config = dict(
    n_layer=8,
    d_model=384,
    n_head=6,
    n_kv_head=6,
    head_dim=64,
    d_mlp=2304,
    vocab_size=2048,
    activation='gelu',
    norm='layernorm',
    norm_place='pre',
    norm_eps=1e-05,
    positions='alibi',
    qk_norm=True,
    attn_scale=0.159,
    bias='all',
    tie_embeddings=True,
    parallel_block=False,
    init='normal',
    init_std_qkv=0.022,
    init_std_o=0.0055,
    init_std_up=0.022,
    init_std_down=0.00225,
    optimizer='muon_variant',
    lr=0.013,
    lr_mult_o=1.5,
    lr_mult_up=1.31,
    lr_mult_down=3.0,
    beta1=0.9,
    lr_head=0.00504,
    grad_clip=1.0,
    warmup_steps=0,
    schedule='wsd',
    decay_fraction=1.0,
    decay_shape='linear',
    final_lr_fraction=0.0,
    batch_tokens=65536,
    seq_len=256,
    doc_mask=True,
    train_tokens=375600000,
    steps=5732,
    dataset='wikipedia_en',
)
MLP neurons of a small language model. Each row is named by its layer, matrix (up: input weights) and neuron, and shows model dimensions 256-383. Each number is 50 + 10 x the weight over its row's rms, rounded and kept within 0 to 99.
A block is one neuron, or neurons of one layer that tend to fire together. After each block is what it responds to, as a language model described it from the Wikipedia text at the highest values.

L5.up1741:29 43 52 61 50 45 41 32 61 72 58 38 49 62 70 76 49 50 43 54 43 66 73 56 44 51 54 53 42 51 67 40 49 39 43 62 57 42 49 34 55 49 57 43 37 71 60 52 50 48 41 43 60 45 53 46 56 50 43 48 35 55 48 53 49 33 56 41 53 57 50 34 50 55 48 39 67 50 51 49 57 36 64 64 41 55 42 37 42 42 62 50 39 59 44 68 28 60 54 70 39 60 52 42 53 54 49 42 45 58 25 48 39 45 68 38 37 71 75 56 59 37 58 49 58 40 63 48
L5.up2199:36 47 56 44 42 20 48 56 32 45 38 41 55 50 50 58 57 46 54 64 55 62 62 47 52 51 55 59 46 55 36 49 48 50 37 52 52 27 49 46 59 54 34 59 51 60 34 49 58 60 37 33 57 62 54 51 58 40 40 50 55 34 45 51 58 50 54 48 77 50 43 40 45 46 42 51 59 45 52 54 50 42 61 80 49 41 53 54 46 59 48 54 51 47 51 52 48 47 55 43 50 41 33 32 70 67 54 54 56 37 44 64 42 25 59 42 51 48 40 54 55 44 63 49 42 53 56 56
Closing appositive punctuation. Commas, closing parentheses and semicolons that end a name, gloss or parenthetical, as in "Jagga (Jeeva)," or "Harvey Scales,".

L5.up723:62 48 72 50 42 39 53 47 50 30 49 68 31 45 76 63 30 51 39 54 29 60 57 70 46 48 45 44 58 49 32 41 58 49 43 54 53 39 50 43 54 41 55 64 51 55 53 63 43 57 47 52 54 65 69 35 66 38 58 53 35 51 47 50 58 64 50 45 53 40 50 46 36 50 48 43 43 41 61 57 61 52 61 44 62 50 48 54 51 45 45 50 53 47 52 50 54 40 49 44 43 27 62 44 46 49 67 43 60 45 38 35 40 58 37 38 59 37 66 59 48 57 41 43 77 36 49 47
L5.up1096:59 40 53 34 42 49 64 57 50 59 45 54 54 56 55 42 40 67 45 65 48 74 59 43 48 50 39 51 68 39 51 37 42 56 47 56 68 54 38 62 26 48 52 51 51 60 38 61 41 46 56 49 46 36 49 45 61 51 41 54 37 38 41 57 52 68 47 65 55 59 38 41 29 74 55 57 54 40 43 33 52 39 42 46 39 67 55 43 43 51 45 43 57 39 55 42 52 45 47 31 51 39 66 53 34 47 40 41 61 33 56 43 38 47 49 55 52 60 58 49 36 50 56 26 46 46 50 51
List row terminators. Line breaks and closing table pipes ending a list item or table row, such as credit lines like "Sam Jones - bass", infobox fields, or cast entries.

L4.up336:59 19 42 39 38 45 53 54 49 65 57 59 39 50 54 56 46 63 57 65 48 56 49 36 58 37 58 42 39 45 52 47 44 50 37 42 54 64 44 50 33 58 60 64 67 62 48 51 35 55 49 38 59 54 53 36 54 78 33 59 67 70 56 52 50 46 46 58 69 62 46 52 37 62 34 72 54 45 50 44 52 44 47 46 25 61 55 75 53 44 34 48 52 46 68 32 45 44 64 55 45 45 44 34 58 65 48 53 53 48 48 70 64 53 65 42 51 41 55 53 49 62 58 38 44 72 35 52
L4.up768:54 64 58 43 35 54 48 61 56 65 48 38 39 70 70 48 47 45 62 40 51 55 42 53 50 56 50 61 71 49 33 49 54 49 40 74 46 42 56 38 59 78 50 46 22 30 39 40 54 54 42 43 56 58 55 56 50 57 44 54 37 47 52 44 26 40 47 59 44 42 52 37 54 68 62 71 54 50 29 45 50 41 60 23 38 35 49 54 63 64 48 46 71 65 60 30 39 44 49 35 46 53 47 61 64 47 57 66 42 52 49 54 66 42 39 53 45 54 33 58 46 68 52 46 37 48 56 62
L4.up1479:52 51 41 59 52 41 60 74 33 54 50 53 58 50 65 45 44 40 47 49 46 54 42 82 47 57 42 57 54 48 36 38 52 65 59 48 44 39 33 36 45 58 45 39 54 47 59 45 56 39 53 41 50 47 61 51 36 34 48 26 45 55 38 26 56 47 53 28 47 71 63 33 46 58 47 67 47 55 53 30 50 55 46 56 55 56 39 37 65 47 32 51 49 51 62 23 58 30 58 46 49 31 56 60 53 52 43 59 61 40 37 38 59 47 65 56 40 56 38 73 63 56 54 59 68 59 38 50
L4.up1561:43 45 36 46 21 33 45 49 56 58 57 50 58 48 44 63 55 59 58 51 45 54 56 35 49 54 35 45 52 60 51 43 45 45 51 53 48 41 53 61 55 53 46 70 20 59 47 45 54 42 32 36 30 61 60 47 47 35 43 44 43 38 42 67 42 47 49 51 47 66 38 47 54 52 31 55 54 48 64 41 35 43 56 47 59 53 46 57 42 36 53 32 43 38 44 63 39 55 70 31 53 40 41 64 48 38 45 60 56 33 67 53 48 35 27 41 40 55 38 68 35 37 57 41 54 40 61 41
L4.up1731:48 55 30 38 49 39 45 52 52 31 62 50 40 40 75 52 55 69 34 60 42 37 47 41 51 50 55 56 56 44 55 42 40 44 45 69 40 57 53 39 64 65 44 64 38 59 47 46 53 53 46 52 42 60 64 43 52 58 45 58 46 51 71 43 64 43 61 51 31 51 54 50 31 33 54 46 68 31 45 51 44 36 57 51 43 58 69 50 61 38 50 38 51 54 67 40 67 52 49 42 49 43 64 56 76 40 46 61 39 57 30 61 48 49 69 41 63 62 57 59 51 55 52 62 45 55 71 52
L4.up1784:38 37 52 45 50 43 47 46 30 63 35 67 50 61 45 53 52 50 48 38 49 46 44 63 69 56 62 55 50 44 60 70 43 67 67 47 64 50 36 48 45 55 54 38 39 55 39 46 35 28 48 41 43 60 51 57 39 50 56 48 34 43 32 48 51 44 61 54 38 43 38 47 42 63 36 32 46 57 67 38 52 43 42 44 48 47 48 50 53 59 41 53 58 44 55 40 33 63 43 52 35 48 63 39 61 44 39 48 55 56 41 54 41 43 37 34 35 48 51 58 38 62 46 46 58 64 43 51
L4.up2010:45 79 55 79 53 40 67 53 74 57 56 55 57 47 39 44 41 55 60 49 57 50 33 57 36 30 38 56 50 58 42 31 52 41 55 66 62 61 46 49 57 52 48 49 51 54 31 68 37 35 31 31 43 41 46 41 43 36 55 32 38 52 48 52 35 62 42 48 40 58 57 52 53 44 55 59 54 43 31 47 49 51 56 38 56 60 61 45 51 61 51 60 53 75 45 63 37 58 47 49 37 45 45 51 65 38 27 58 48 50 64 58 49 69 52 35 39 56 43 56 43 56 46 30 61 45 55 50
L4.up2038:65 55 59 56 52 45 86 47 40 40 48 56 68 56 67 38 55 58 40 50 50 75 43 49 68 52 53 36 53 74 51 65 44 51 49 58 61 56 53 48 70 43 44 53 75 45 39 54 46 49 62 54 45 70 60 60 34 44 18 66 42 34 56 58 43 54 58 58 38 51 52 50 38 48 50 45 51 49 35 62 66 42 50 52 66 41 64 48 52 57 46 59 48 42 52 43 52 63 41 62 40 49 44 35 58 45 50 54 48 55 40 39 54 44 45 42 52 54 62 46 51 58 53 45 60 46 75 57
Linking verbs and prepositions. Mostly "with" after a noun phrase or participle, such as building with, painted with, diagnosed with, plus auxiliaries has, have, can, may after a subject.

L4.up438:36 26 55 53 55 49 59 53 52 51 32 60 39 67 57 50 41 64 53 71 50 45 56 49 50 54 57 36 56 48 50 52 45 51 58 62 50 65 44 49 58 52 63 40 56 52 56 40 53 46 46 39 61 31 51 46 56 63 48 41 55 47 44 39 66 63 49 46 34 40 31 55 47 49 43 54 58 53 46 31 48 45 51 54 53 61 56 43 41 62 61 52 65 53 64 42 52 50 42 64 53 13 43 47 38 57 49 37 52 36 47 34 44 46 64 57 59 52 49 53 62 41 66 61 62 44 45 38
L4.up547:40 38 54 48 39 46 53 72 48 52 29 41 47 60 55 61 36 60 51 51 51 68 42 56 55 41 43 52 43 53 66 49 39 41 33 47 50 54 63 40 66 54 50 56 42 52 52 46 41 67 42 50 46 41 58 48 64 28 33 64 38 52 37 63 54 33 64 64 44 44 39 57 62 48 44 38 47 68 55 49 37 25 62 39 65 44 38 59 41 72 64 44 39 41 51 57 64 50 55 45 61 37 39 39 62 31 62 68 54 38 56 64 36 56 55 58 57 79 35 55 54 42 56 41 54 61 72 47
L4.up560:53 53 40 48 63 43 45 65 39 40 38 43 39 69 49 45 47 52 37 43 67 59 50 46 45 45 40 60 43 54 61 39 53 42 49 41 60 57 59 46 59 41 49 53 42 46 45 49 39 53 55 58 41 54 64 35 37 46 50 63 38 62 53 50 53 46 55 38 76 46 48 24 38 73 43 54 62 37 52 63 41 43 57 47 52 50 43 37 52 62 71 51 62 42 41 61 54 55 47 42 57 49 44 58 58 59 30 42 69 33 37 33 52 45 42 45 65 50 48 38 60 33 57 59 72 31 59 35
L4.up612:60 35 53 53 52 62 57 35 52 48 40 50 39 54 58 52 49 59 41 52 59 52 63 52 51 53 23 57 57 43 43 68 44 52 40 43 47 54 64 48 62 50 57 54 53 36 54 47 53 31 52 45 54 41 42 62 56 40 50 64 36 52 34 51 57 51 66 39 54 55 38 37 51 52 65 56 42 55 50 74 41 43 39 52 47 60 41 52 53 54 57 44 34 54 49 61 46 35 64 42 68 47 46 51 35 27 67 65 38 76 67 59 46 60 54 56 45 54 40 39 57 52 54 57 52 44 66 78
L4.up757:59 45 58 42 68 48 64 74 46 41 36 59 54 62 33 46 49 43 37 54 73 41 57 44 42 38 41 38 54 63 53 43 65 42 51 59 52 56 65 31 67 43 60 58 44 48 52 62 43 39 56 32 43 57 57 56 53 44 38 52 45 56 44 45 53 44 43 52 55 48 41 42 61 48 71 63 47 55 68 44 53 32 64 32 32 57 52 54 53 44 55 45 40 62 75 58 52 47 46 38 37 51 33 46 48 71 71 56 45 24 58 55 51 60 50 42 48 42 46 60 51 76 51 54 47 43 58 64
L4.up1389:42 56 39 54 39 48 47 55 40 47 44 55 33 56 51 51 55 47 53 61 46 57 36 44 41 57 37 53 35 55 76 70 58 45 35 61 53 50 41 43 32 38 61 49 63 42 52 47 67 32 53 54 49 44 44 51 41 50 58 44 52 45 38 33 44 73 56 48 58 32 54 51 48 51 40 50 57 47 59 51 62 40 43 53 43 45 52 51 65 58 52 52 63 40 51 32 55 27 51 41 46 36 43 52 55 51 69 40 50 37 52 46 44 61 58 53 54 60 41 48 58 42 51 64 47 42 67 48
L4.up1556:56 52 53 45 52 48 29 60 54 45 43 62 64 47 43 33 47 61 56 49 44 49 44 58 36 51 46 52 31 44 48 42 29 56 37 45 68 39 61 62 64 30 64 64 49 37 30 62 56 51 35 62 38 46 42 36 48 53 70 49 44 50 55 63 50 56 45 40 68 53 49 55 62 55 74 45 45 37 51 40 40 52 60 36 40 45 50 45 54 67 45 43 49 39 49 63 64 58 39 42 46 46 39 60 36 43 49 51 63 55 51 59 45 33 42 45 50 39 56 47 51 51 50 29 57 53 31 50
L4.up1839:54 61 56 43 61 55 51 40 46 55 60 62 54 65 64 60 50 49 66 46 40 52 43 55 50 65 53 41 55 43 65 56 57 39 56 54 51 65 51 52 49 46 54 49 47 51 49 42 44 51 38 69 53 53 50 35 51 53 52 65 54 46 45 47 46 52 61 49 58 40 65 46 51 41 35 49 51 61 52 54 51 41 56 43 53 61 75 53 51 58 49 43 37 49 37 29 39 45 47 47 60 36 59 43 62 46 55 65 54 62 66 46 63 44 56 66 31 62 58 60 30 39 49 40 55 57 39 46
List line breaks. Line breaks that end a dash-bulleted list item in Wikipedia lists (people, taxonomy, infobox fields), usually followed by another bullet; weaker on capital L/R word starts.

L3.up1233:39 62 40 77 50 35 52 37 54 46 51 51 62 50 53 46 44 49 42 44 52 50 32 64 64 42 52 58 47 49 45 36 59 62 58 53 47 45 53 54 47 37 45 52 33 49 44 36 35 42 44 35 45 36 57 43 43 58 38 46 49 45 46 41 62 50 45 52 34 45 50 74 33 31 46 52 68 54 58 40 52 56 63 44 61 47 44 44 55 34 38 42 58 48 63 49 47 56 69 48 40 49 40 35 90 50 57 53 53 37 59 48 42 59 55 60 27 38 62 68 44 43 51 47 43 46 38 62
L3.up1616:43 68 34 46 41 63 43 58 50 54 55 49 60 65 37 61 63 69 43 33 45 57 56 67 43 63 39 48 47 55 60 43 49 64 47 40 59 62 45 52 64 50 43 54 54 60 45 54 39 52 33 49 38 37 55 42 32 52 47 61 45 44 50 32 38 48 60 58 35 55 45 41 43 51 39 38 48 36 66 53 32 56 49 45 56 43 52 45 53 40 69 41 51 42 62 37 45 35 47 49 49 54 27 46 57 38 52 55 46 21 56 61 44 37 62 42 40 52 59 46 58 29 55 51 55 43 50 72
L3.up1777:43 37 43 52 30 53 67 49 69 46 49 54 45 59 46 55 52 69 51 46 43 65 51 54 45 33 36 30 29 47 42 41 65 53 52 46 56 57 46 52 62 46 56 56 51 46 51 34 63 51 50 40 23 39 55 42 37 40 63 60 57 46 47 55 56 63 56 57 43 49 38 31 59 33 30 59 50 47 56 41 59 56 67 58 48 45 58 44 50 30 55 63 45 37 63 57 58 45 46 50 53 43 44 48 61 52 49 59 46 35 53 41 51 35 47 47 43 64 41 60 51 50 39 34 59 47 58 51
L3.up1857:44 55 58 46 56 43 67 61 48 55 50 45 53 59 76 56 57 44 40 50 65 55 44 56 52 50 57 51 70 68 49 36 60 60 43 56 48 64 43 45 36 45 47 56 53 48 57 48 41 64 54 59 35 49 40 41 32 44 68 40 47 52 33 46 60 49 47 44 52 44 70 42 46 48 42 45 53 30 70 42 58 45 52 52 52 41 45 58 53 53 48 50 39 57 45 43 52 62 47 35 52 39 42 48 47 52 20 66 39 44 65 40 56 41 49 57 45 57 56 49 53 37 42 49 53 60 35 32
Preposition "with". Mainly the word "with" (including "without") linking an attached phrase, e.g. "made with", ", with two hits", "ended with"; also "due to", "through".

L3.up33:54 49 60 50 64 56 76 50 62 61 48 50 43 47 59 48 49 37 55 45 52 61 65 62 42 37 32 43 47 38 30 54 59 47 31 52 66 28 58 39 56 31 49 53 48 46 51 50 51 51 55 51 48 52 80 50 66 30 37 47 50 35 42 43 48 46 51 52 48 38 41 35 48 47 31 60 49 59 53 42 56 56 41 48 36 60 60 37 48 52 48 58 55 34 73 51 39 45 34 40 66 32 60 51 21 44 60 55 51 44 44 54 56 48 53 60 48 45 45 63 47 74 48 60 36 58 72 64
L3.up986:41 48 46 57 53 61 49 57 52 48 55 57 45 54 46 60 33 51 54 71 41 69 55 47 56 32 46 52 45 55 51 49 57 52 43 51 44 38 61 49 54 29 51 70 62 50 40 58 39 34 57 46 40 37 48 62 38 56 38 41 41 46 49 54 58 47 45 67 59 59 55 63 69 56 36 21 61 45 49 44 52 52 53 53 58 65 58 42 53 66 60 51 53 48 47 49 42 45 59 45 49 28 52 50 56 68 47 51 30 47 52 65 50 50 65 50 65 51 48 47 41 40 56 41 44 47 37 43
L3.up1003:44 40 34 44 65 45 54 59 55 56 51 36 54 35 59 41 60 63 42 52 43 49 67 52 62 34 27 47 56 50 67 58 49 69 34 62 41 44 50 43 49 61 37 40 57 57 56 61 51 49 77 70 53 41 60 59 53 59 49 54 44 58 43 44 48 47 31 38 45 50 58 53 47 47 48 56 44 53 37 41 48 45 30 56 63 32 38 43 60 64 55 49 44 41 50 60 54 60 45 36 41 51 59 68 33 52 69 57 48 46 71 56 48 51 50 45 71 76 65 62 55 51 56 52 67 48 65 53
L3.up1652:71 54 29 69 61 47 55 50 55 47 54 60 53 54 42 35 61 61 29 65 48 51 32 52 47 65 51 43 49 60 49 45 49 57 45 52 55 71 50 50 53 54 54 64 63 65 37 48 56 42 52 39 34 36 40 63 33 56 40 50 56 51 46 45 42 40 40 42 48 44 58 37 57 36 49 53 31 59 56 67 51 46 43 50 44 50 51 49 51 45 51 47 55 59 53 54 57 41 57 55 57 54 49 48 47 58 57 38 56 62 60 49 49 47 44 65 73 56 26 64 35 51 40 66 59 44 66 45
Partitive "of" and word fragments. Fires on "of" after one or some ("one of the creators"), on mid-word pieces like ori-ent-eering, Lo-y-ola and emplo-y-ment, and on line breaks in name lists.

L5.up14:46 64 43 46 40 51 51 62 57 66 56 57 47 53 56 61 55 55 59 50 34 35 44 71 54 57 39 48 52 66 50 62 65 50 36 50 57 37 56 60 42 50 62 33 44 37 56 43 41 60 26 39 51 37 49 52 42 48 32 53 54 52 53 39 50 47 53 50 42 55 39 45 40 55 45 47 51 66 57 54 46 29 41 43 49 31 49 36 53 46 43 55 43 40 41 69 53 45 37 45 62 43 32 54 64 39 57 57 36 36 60 58 56 44 38 67 47 45 48 65 54 41 34 46 38 51 45 70
L5.up667:52 58 62 50 53 62 51 43 53 67 50 42 52 45 51 63 46 48 43 58 54 39 52 46 60 44 53 40 42 54 58 54 58 50 59 52 48 40 54 57 65 56 55 51 38 57 37 46 60 55 44 53 47 53 48 66 35 59 61 54 55 60 68 43 44 38 54 52 43 57 44 54 47 70 34 50 55 56 72 46 43 31 57 39 66 57 68 47 41 63 49 49 37 56 36 61 60 36 46 35 61 37 67 72 58 40 61 42 66 42 48 46 47 66 48 45 69 39 30 44 71 42 46 46 50 45 42 41
With and mid-word pieces. Mostly the word with (charged with, made with), which can start within, without or withdrawn, plus mid-word pieces before "in", as in coordinating, certain, unoriginal.

L4.up77:47 52 28 59 58 39 62 38 44 60 46 20 53 40 60 61 72 47 46 54 51 39 47 59 32 52 62 68 44 60 59 60 40 38 59 50 54 40 37 41 52 48 45 50 46 64 44 52 40 52 42 60 46 47 39 36 44 48 56 51 56 52 62 54 65 43 45 46 46 40 34 59 52 49 61 50 50 55 58 37 63 34 64 48 66 50 48 54 57 57 42 48 48 31 56 62 44 33 47 46 29 40 25 39 51 45 49 38 62 40 31 49 39 43 40 41 44 65 64 46 50 35 47 58 38 54 58 48
L4.up195:66 47 41 49 51 54 34 47 55 60 54 50 51 40 60 44 57 63 51 40 43 54 33 43 43 57 43 60 53 46 55 37 51 51 61 63 33 40 52 34 48 49 66 50 46 35 58 60 40 62 55 50 52 63 57 51 65 45 42 46 48 52 46 63 56 47 36 31 53 49 60 35 41 48 54 51 42 46 45 52 54 56 69 58 62 53 25 55 57 64 33 51 51 52 49 36 52 41 34 45 56 38 40 41 61 41 63 58 38 44 46 53 40 54 36 35 51 51 44 28 51 36 56 42 54 45 57 30
L4.up463:53 54 46 49 57 40 57 79 56 64 43 43 49 46 39 45 69 40 66 46 45 46 60 53 61 52 64 37 64 41 41 43 62 46 55 56 40 45 58 24 54 48 60 63 39 51 51 39 50 45 52 51 52 50 54 70 45 61 17 39 55 47 34 44 66 50 46 57 46 43 57 41 59 49 58 51 50 74 60 58 55 44 53 43 62 57 49 46 45 33 38 36 45 47 50 51 53 58 47 33 35 42 47 68 53 48 48 48 65 47 34 45 44 56 53 25 58 60 59 35 40 61 65 39 57 41 59 41
L4.up818:40 56 55 51 36 37 47 45 45 50 63 61 59 54 61 50 55 54 33 67 58 48 49 70 41 45 45 57 42 58 44 31 49 27 44 53 44 37 46 64 49 47 53 55 44 55 61 64 47 30 76 41 48 53 56 37 38 44 35 42 48 57 35 46 59 52 57 61 74 50 39 41 47 52 53 57 60 59 45 41 52 41 60 67 55 27 50 67 52 49 52 61 59 49 46 39 46 57 32 50 39 46 51 50 34 56 54 42 45 44 57 62 48 53 38 59 50 64 61 33 50 55 52 47 66 37 60 44
L4.up1305:45 41 58 48 47 38 43 28 48 51 67 45 36 35 55 65 29 52 55 27 62 58 54 38 54 56 60 34 48 31 43 44 45 28 42 55 44 48 54 49 31 48 47 45 54 64 43 40 53 43 43 45 53 36 52 69 69 56 58 51 63 45 49 53 39 32 34 44 61 41 35 52 45 44 38 41 37 74 34 60 46 54 49 53 35 53 53 36 67 32 60 41 37 47 56 37 56 50 37 30 54 53 53 53 50 46 57 58 44 57 39 42 31 60 55 48 44 44 54 43 49 44 56 68 74 48 50 39
L4.up1988:39 59 61 39 40 51 67 57 50 66 58 53 46 43 54 53 53 39 74 61 51 36 40 42 55 67 50 38 46 44 53 50 53 55 59 49 57 45 60 54 55 43 55 38 57 55 68 56 53 42 56 50 65 72 42 67 53 52 34 57 50 41 57 38 52 48 33 43 65 26 42 47 59 49 37 47 60 33 51 64 49 35 52 57 53 43 46 58 46 48 50 36 39 53 48 49 44 51 55 68 49 35 57 54 28 46 52 47 39 51 52 63 54 37 41 61 57 63 69 61 29 44 62 49 47 46 44 58
L4.up2155:57 50 40 21 55 38 49 55 57 48 64 53 50 46 48 42 36 60 47 47 55 60 56 55 46 77 46 49 68 50 42 54 53 33 70 52 46 28 52 47 41 59 46 36 67 70 64 67 55 36 53 43 51 59 55 66 49 42 52 36 47 45 61 56 66 29 35 49 61 49 40 55 61 39 40 37 46 61 55 57 56 53 50 66 58 47 60 44 51 44 55 57 59 31 45 47 52 61 40 45 40 42 46 40 57 45 57 48 35 35 45 45 40 54 49 42 40 50 58 64 58 36 54 43 46 45 70 51
L4.up2219:38 47 42 56 50 53 47 38 61 34 57 58 39 62 50 55 68 36 34 58 49 54 44 61 46 51 28 62 58 51 57 46 50 43 51 60 47 41 49 43 62 46 48 47 29 56 36 38 40 42 41 53 41 34 48 57 38 54 60 42 50 45 53 42 52 24 40 50 58 54 40 50 47 60 43 43 45 60 78 46 51 40 69 55 61 59 34 49 59 45 47 53 50 42 53 53 46 43 68 51 49 44 32 24 37 52 52 50 54 47 35 61 50 62 36 31 46 40 43 52 61 37 41 44 69 49 64 52
List-item commas. Commas, occasionally semicolons or colons, that close an item in a running list of nouns, e.g. food security, marine affairs, offices, novels; also after appositive noun phrases.

L3.up630:35 60 33 41 64 48 55 39 41 50 47 49 31 53 44 60 54 64 43 67 38 56 72 41 73 56 44 37 54 42 54 42 45 32 49 36 63 51 53 33 41 51 31 59 38 55 41 38 48 42 34 58 47 33 52 56 57 55 41 40 54 78 45 46 43 43 43 52 63 55 42 38 58 52 31 56 49 61 69 55 41 49 48 43 42 48 52 47 57 38 58 45 43 69 61 55 62 53 49 55 42 39 46 48 52 49 46 54 49 58 44 51 50 56 44 49 42 56 56 59 46 39 53 58 56 47 48 51
L3.up680:35 43 71 42 73 42 51 43 56 42 45 40 57 57 48 65 43 35 50 54 49 54 42 45 62 70 41 52 49 42 62 49 58 53 63 39 49 54 37 59 59 55 41 39 52 53 44 56 62 47 66 37 35 38 59 42 49 57 56 54 51 53 45 58 53 36 53 33 45 31 38 39 57 66 50 41 32 69 72 55 40 50 45 58 53 68 34 35 33 43 63 50 49 53 50 56 38 48 58 57 61 54 59 49 39 43 76 35 35 37 51 63 37 67 40 26 46 52 44 43 49 47 46 61 50 44 55 52
L3.up1766:42 41 38 54 72 18 45 62 46 48 50 41 66 40 48 42 55 38 51 61 71 51 51 57 55 60 58 40 69 47 51 54 40 46 75 60 50 62 51 64 44 41 51 71 46 58 38 57 53 51 57 51 63 56 60 49 51 52 57 60 54 52 46 38 50 44 44 58 59 52 52 45 41 26 38 48 61 53 60 66 38 54 51 51 38 54 51 52 56 39 40 51 55 67 43 53 45 44 51 46 58 66 49 34 65 50 46 49 55 54 45 43 59 58 61 48 33 53 52 49 54 49 45 57 45 34 58 55
L3.up2271:46 56 53 53 40 26 27 39 61 51 53 47 43 48 44 35 40 57 55 51 43 56 56 52 25 52 56 26 52 41 48 45 38 21 44 47 53 33 47 38 46 41 49 64 30 46 39 62 57 37 51 21 51 37 43 43 48 26 61 44 36 57 39 59 66 36 45 41 31 53 45 57 33 59 37 51 48 48 57 38 42 50 48 43 43 44 38 53 55 35 55 45 36 58 61 59 56 49 36 36 37 55 47 44 54 43 34 58 48 50 48 63 52 62 44 45 54 45 71 33 60 59 56 61 48 44 38 59
Commas closing list items. Commas and closing parentheses that end a list item, date part, or parenthetical inside a longer sequence, e.g. "blue, chocolate", "(2003),", "September 29, 2012".